config.toml
num_key_value_heads = 10
vocab_size = 26442
qk_norm = false
bias = "none"
init = "uniform"
init_std_down = 0.0028
learning_rate = 0.00188
max_seq_len = 512
MLP neurons of a small language model. Each row is named by its layer, matrix (up: input weights) and neuron, and shows model dimensions 256-319. Each number is 50 + 12 x the weight over its row's rms, rounded and kept within 0 to 99.
After each neuron's rows, "fires after" lists the tokens most often just before its 100 highest values on Wikipedia text that the model never trained on.

L7.up1093:47 46 32 67 46 69 51 60 73 65 51 49 47 30 63 47 37 67 68 39 59 36 36 64 50 54 53 61 42 47 43 56 50 68 84 53 58 64 44 46 58 56 40 65 60 36 47 43 44 47 55 71 38 57 57 43 30 65 57 33 61 27 28 50
fires after: "20", "19", "18", ","

L3.up495:72 34 53 28 47 42 47 55 59 45 46 45 70 42 55 22 59 59 61 45 60 34 46 64 26 55 57 41 51 46 56 47 51 54 48 65 74 42 54 43 31 32 49 44 65 43 52 63 81 28 36 45 81 47 70 62 58 38 53 66 58 43 51 34
fires after: " the", "20", "19"

L3.up60:44 44 55 67 47 66 37 44 61 65 58 57 52 67 41 66 55 34 58 46 44 24 46 41 42 52 50 66 65 49 56 40 52 59 58 39 52 55 32 73 45 52 34 47 55 29 66 44 50 67 79 63 50 61 62 43 35 52 62 65 42 46 51 54
fires after: ".", " |", "9", "4", "10"

L3.up525:47 47 66 72 45 66 46 53 58 36 43 49 39 50 57 43 48 56 43 35 48 26 49 41 37 73 55 44 38 60 42 37 40 58 51 41 62 46 42 65 59 48 61 31 52 28 30 38 45 49 40 70 47 37 58 24 29 60 50 55 44 37 74 57
fires after: ",", "–", "—"

L2.up911:50 56 40 41 70 29 38 63 76 47 46 50 57 56 59 66 39 49 45 50 54 65 49 72 55 77 48 43 51 62 53 58 63 61 56 62 42 53 40 56 35 42 52 46 46 51 52 54 44 49 46 36 62 35 61 51 41 53 48 47 45 44 43 51
fires after: " was", " been", " were", " is"

L7.up61:58 54 58 58 65 52 43 46 73 71 15 32 56 53 57 67 72 73 67 60 44 30 37 43 50 76 52 44 59 57 50 72 49 33 30 35 43 35 55 47 41 35 28 42 55 45 40 41 33 46 55 40 48 48 41 32 39 44 47 51 18 45 46 75
fires after: " ", "|", " |", "–", " Set"

L7.up819:57 45 50 86 37 64 35 69 48 51 42 62 51 32 59 60 59 49 49 61 51 36 62 35 56 45 37 61 52 63 48 56 73 33 90 48 64 24 45 52 56 37 66 48 46 54 55 35 21 44 44 53 52 56 40 33 49 64 49 66 48 54 38 72
fires after: " the", "–", " in", "20", "-"

L8.up661:47 50 31 59 13 45 47 55 43 63 58 45 66 31 63 53 54 75 47 42 30 44 58 47 74 45 65 60 35 65 54 49 48 52 50 57 65 30 30 44 51 41 54 37 29 33 35 60 41 58 32 36 53 22 43 44 63 47 49 53 62 66 56 43
fires after: " ", "1", " (", " |\n", "\n"

L2.up33:48 49 53 52 61 68 42 66 43 45 42 67 50 38 53 33 28 44 41 57 40 37 51 52 48 49 45 60 57 38 56 73 65 31 67 63 69 56 46 44 43 48 52 41 26 57 37 52 67 42 48 57 59 51 36 43 55 63 62 57 50 59 43 68
fires after: " the", "'s", ":", " in", " The", " Wor"

L3.up798:60 60 50 83 52 50 61 37 37 65 56 42 50 66 55 35 45 84 56 39 47 71 55 43 51 58 53 48 40 27 39 52 34 65 51 52 55 46 57 49 55 56 41 42 43 43 62 56 64 45 39 61 66 47 70 53 34 44 63 57 36 61 48 28
fires after: " the", "T", " U", " of"

L7.up362:42 48 53 48 70 56 31 34 46 32 42 43 42 56 50 43 35 59 44 40 50 43 46 62 41 54 40 29 31 62 44 51 35 52 48 61 36 50 74 37 60 55 65 38 43 39 62 52 53 47 68 35 81 35 45 39 58 47 32 55 26 55 19 54
fires after: " ", "-", "20", " Every", "'\n"

L2.up932:55 51 56 67 48 49 44 44 49 74 45 56 71 55 89 40 41 60 54 40 38 49 47 43 65 44 43 53 53 62 57 44 38 53 46 60 50 69 48 66 52 33 57 62 28 32 71 47 70 56 59 62 34 51 48 53 53 59 64 56 51 54 40 33
fires after: " is", " are", " was", " were", " ", "|"

L2.up839:46 64 53 53 40 58 33 62 51 58 44 53 47 66 39 42 48 43 62 71 35 49 58 37 45 54 46 40 33 48 51 52 29 53 43 41 50 53 67 48 40 24 74 65 41 53 52 45 47 68 36 56 45 46 41 41 36 57 40 39 90 50 47 53
fires after: " |"

L8.up295:47 32 43 32 57 35 54 36 46 60 59 50 41 52 47 47 56 52 34 60 61 58 56 49 35 64 71 62 33 39 48 39 61 10 61 51 41 31 31 64 48 61 68 56 49 67 39 64 72 55 34 28 39 48 29 62 38 45 61 45 74 53 43 52
fires after: ")", "0", " on", "4", " "

L7.up1158:29 55 56 59 62 63 66 33 24 62 51 74 62 29 53 36 67 61 53 33 55 59 30 53 45 35 56 37 35 58 26 66 67 59 66 38 61 55 48 31 43 58 54 48 64 47 65 48 77 55 57 63 50 45 32 51 50 49 36 65 38 52 45 47
fires after: " ", " ("

L3.up667:28 45 58 40 64 74 55 45 38 52 52 37 45 50 63 41 45 50 51 48 49 60 57 52 44 62 54 46 61 65 35 41 39 59 32 53 62 43 53 52 46 42 35 51 36 58 54 53 48 57 47 68 42 32 46 51 33 49 28 57 41 71 50 46
fires after: " ", " (", " Abdul"

L8.up223:42 46 49 47 54 49 58 55 49 50 43 31 38 42 48 59 45 62 50 47 72 49 41 40 51 48 62 54 60 51 52 59 50 49 53 61 19 45 66 55 49 31 54 63 44 58 46 68 32 39 56 44 60 49 39 69 39 43 59 40 51 55 45 46
fires after: " ", ",", " (", "10"

L3.up869:44 46 36 45 54 48 48 53 72 45 40 59 44 28 68 44 52 39 47 36 54 62 63 45 43 53 50 69 37 68 43 36 39 68 65 54 37 54 63 54 41 54 50 42 61 68 29 62 08 73 58 45 64 42 81 50 51 57 45 58 52 48 46 65
fires after: ",", " as", " cm", " l"

L3.up314:55 34 44 55 48 50 47 69 55 47 57 53 68 41 54 48 50 43 63 61 57 54 48 51 19 38 49 59 56 21 43 34 38 58 61 49 38 53 29 75 24 63 53 47 61 41 53 58 53 53 46 60 58 57 48 62 29 48 57 43 32 48 49 42
fires after: "20", "19"

L7.up147:52 60 24 25 52 48 51 48 49 76 54 61 67 33 53 47 54 55 40 49 40 48 52 45 48 71 53 51 49 30 42 56 39 78 58 49 51 68 32 72 35 55 57 65 61 30 56 41 53 64 40 49 36 49 48 60 38 54 41 72 58 51 56 70
fires after: ".", "19", " ", " (", "10", "|"

L3.up863:32 60 64 34 55 54 39 39 23 63 54 48 22 57 41 32 50 45 57 43 65 39 40 42 57 53 47 44 51 70 38 49 58 30 42 45 56 39 71 32 48 53 50 72 24 33 36 27 39 79 40 67 47 42 35 41 46 49 42 50 48 51 61 44
fires after: " ", " ("

L3.up337:77 48 49 41 57 66 74 43 72 47 55 51 51 65 49 62 50 53 63 39 28 53 62 56 23 71 38 37 70 50 32 57 31 48 52 60 54 64 77 31 55 44 56 55 60 31 43 49 39 49 42 51 33 55 51 53 37 37 36 36 58 30 75 54
fires after: ",", " and", ".", " but", " c"

L2.up1153:52 51 50 55 46 44 29 43 58 44 61 52 33 51 58 36 59 41 32 55 35 59 72 46 52 55 54 38 53 61 71 30 37 47 36 48 55 39 55 55 36 58 29 55 40 48 42 58 28 58 31 60 59 66 48 53 48 39 50 52 53 42 49 53
fires after: " |", "|", ";", " the", ","

L7.up510:64 52 26 37 48 66 53 44 60 55 64 54 52 25 41 49 52 61 57 46 50 58 55 54 33 65 36 41 57 36 40 45 47 40 60 19 47 29 50 56 50 32 43 51 63 38 54 43 50 38 55 53 54 56 32 58 53 51 66 66 43 44 46 51
fires after: "20", "19", "17", "18"

L8.up794:57 61 45 40 64 66 57 48 34 32 36 47 42 41 61 35 36 46 55 43 43 64 59 39 28 41 58 47 51 64 48 61 33 44 51 31 68 63 81 36 57 32 31 54 38 60 55 51 46 38 48 59 61 40 40 37 45 51 62 60 41 41 54 50
fires after: " ", ".\n\n", ".", " (", "-"

L3.up363:52 68 50 67 42 57 58 64 36 43 58 53 56 61 54 54 46 68 76 56 40 43 34 41 55 49 45 68 59 49 46 72 47 45 44 57 31 44 74 45 51 45 51 41 63 31 50 58 56 54 38 51 65 34 43 43 38 43 57 40 60 39 56 45
fires after: " In", ".", "In", " By", " the", " of"

L3.up1051:54 27 53 67 56 28 48 50 54 44 39 45 32 52 77 54 36 27 35 49 41 68 71 67 33 55 60 43 57 64 57 45 49 53 36 62 33 14 56 48 52 40 21 52 55 36 45 57 47 55 32 60 50 69 51 39 51 38 57 49 66 25 55 72
fires after: ","

L2.up298:65 62 49 45 67 32 45 60 41 59 45 27 69 41 63 46 35 65 61 38 31 68 71 29 42 38 39 45 47 61 61 54 36 75 37 37 41 38 78 29 51 44 47 55 42 47 37 63 27 62 23 60 49 55 48 32 47 52 41 55 68 39 46 57
fires after: " |", "\n\n", "|", " |\n\n", " |\n", ")\n\n"

L2.up915:46 27 61 54 58 70 60 29 39 43 59 45 48 60 55 55 64 38 61 55 35 57 54 50 53 35 72 45 34 61 29 48 44 48 58 44 56 68 48 50 40 57 35 60 36 56 55 51 58 49 42 51 55 50 54 48 61 36 51 59 41 44 39 67
fires after: " ", " (", " the"

L3.up143:58 57 48 50 51 78 37 79 48 69 48 41 47 53 42 57 33 68 43 69 55 57 45 72 41 40 43 73 58 48 42 26 54 29 39 59 46 65 57 55 76 58 47 53 39 46 63 35 48 43 51 66 53 54 45 54 36 43 19 65 44 47 57 49
fires after: " ", " |", " Pld", " ranking", " Women", "1"

L7.up564:40 42 32 49 62 39 46 48 50 75 33 44 55 54 57 46 44 64 40 38 40 41 62 60 41 64 54 62 35 43 46 62 59 54 39 38 50 43 57 47 47 45 49 26 61 52 36 59 50 40 47 61 45 47 45 53 41 45 56 53 37 59 67 54
fires after: " ", " the", "–", " early"

L2.up486:45 38 46 64 74 59 45 45 57 57 42 51 63 38 65 54 28 53 55 60 42 43 49 55 60 72 41 47 72 53 52 38 54 52 30 39 49 61 74 67 37 61 47 55 40 48 37 54 49 54 41 59 60 49 34 38 78 48 40 29 58 38 12 49
fires after: " was", " were", " are", " not", " is", " be"

L3.up604:45 36 48 60 44 40 53 56 39 62 39 52 47 66 49 74 81 77 52 35 44 54 41 46 50 58 45 44 52 81 46 30 65 57 60 65 53 61 24 62 56 48 51 53 43 54 33 57 56 47 45 41 38 68 54 63 40 56 61 37 44 51 48 40
fires after: "0", "1", " |", "2", " "

L7.up303:65 69 61 58 61 28 46 55 42 67 57 57 67 65 48 36 65 48 72 55 53 40 51 40 41 58 54 74 31 46 38 50 56 20 50 60 59 59 42 55 36 49 59 65 57 29 44 35 37 53 43 32 46 47 47 41 50 52 42 38 54 49 57 51
fires after: " ", " (", "|", "–"

L3.up472:40 49 54 56 47 53 77 43 30 46 63 52 27 54 58 67 60 50 52 37 39 34 44 48 56 67 53 37 54 31 62 54 53 34 38 52 41 45 44 52 45 46 53 54 45 31 47 66 76 70 53 57 51 50 62 65 33 55 41 51 25 27 62 56
fires after: " |", " ", "|"

L7.up626:65 48 75 42 46 60 64 43 73 65 52 22 39 42 62 33 53 65 54 35 44 51 41 56 52 63 58 54 52 59 34 33 76 49 54 45 44 61 56 38 49 53 67 53 55 64 45 48 31 41 32 45 38 58 62 26 55 81 44 70 66 54 53 45
fires after: ",", " .", "_{", " M", "z"

L3.up324:46 52 56 57 47 48 54 41 29 66 62 50 17 44 46 48 84 53 40 31 55 42 30 61 39 30 57 41 48 46 52 25 61 30 58 46 55 22 60 52 42 42 21 65 35 53 44 48 37 55 56 62 50 65 36 38 44 54 48 46 61 74 50 53
fires after: "-", " ", "–", " £", " $"

L2.up835:34 54 54 48 32 44 64 35 24 59 46 44 44 52 54 46 47 51 37 42 48 65 36 26 36 35 43 52 51 63 48 44 66 39 55 59 43 39 59 47 48 59 37 56 49 68 59 66 26 63 55 50 63 57 57 48 53 37 45 47 21 73 34 42
fires after: " ", " (", " |", "p"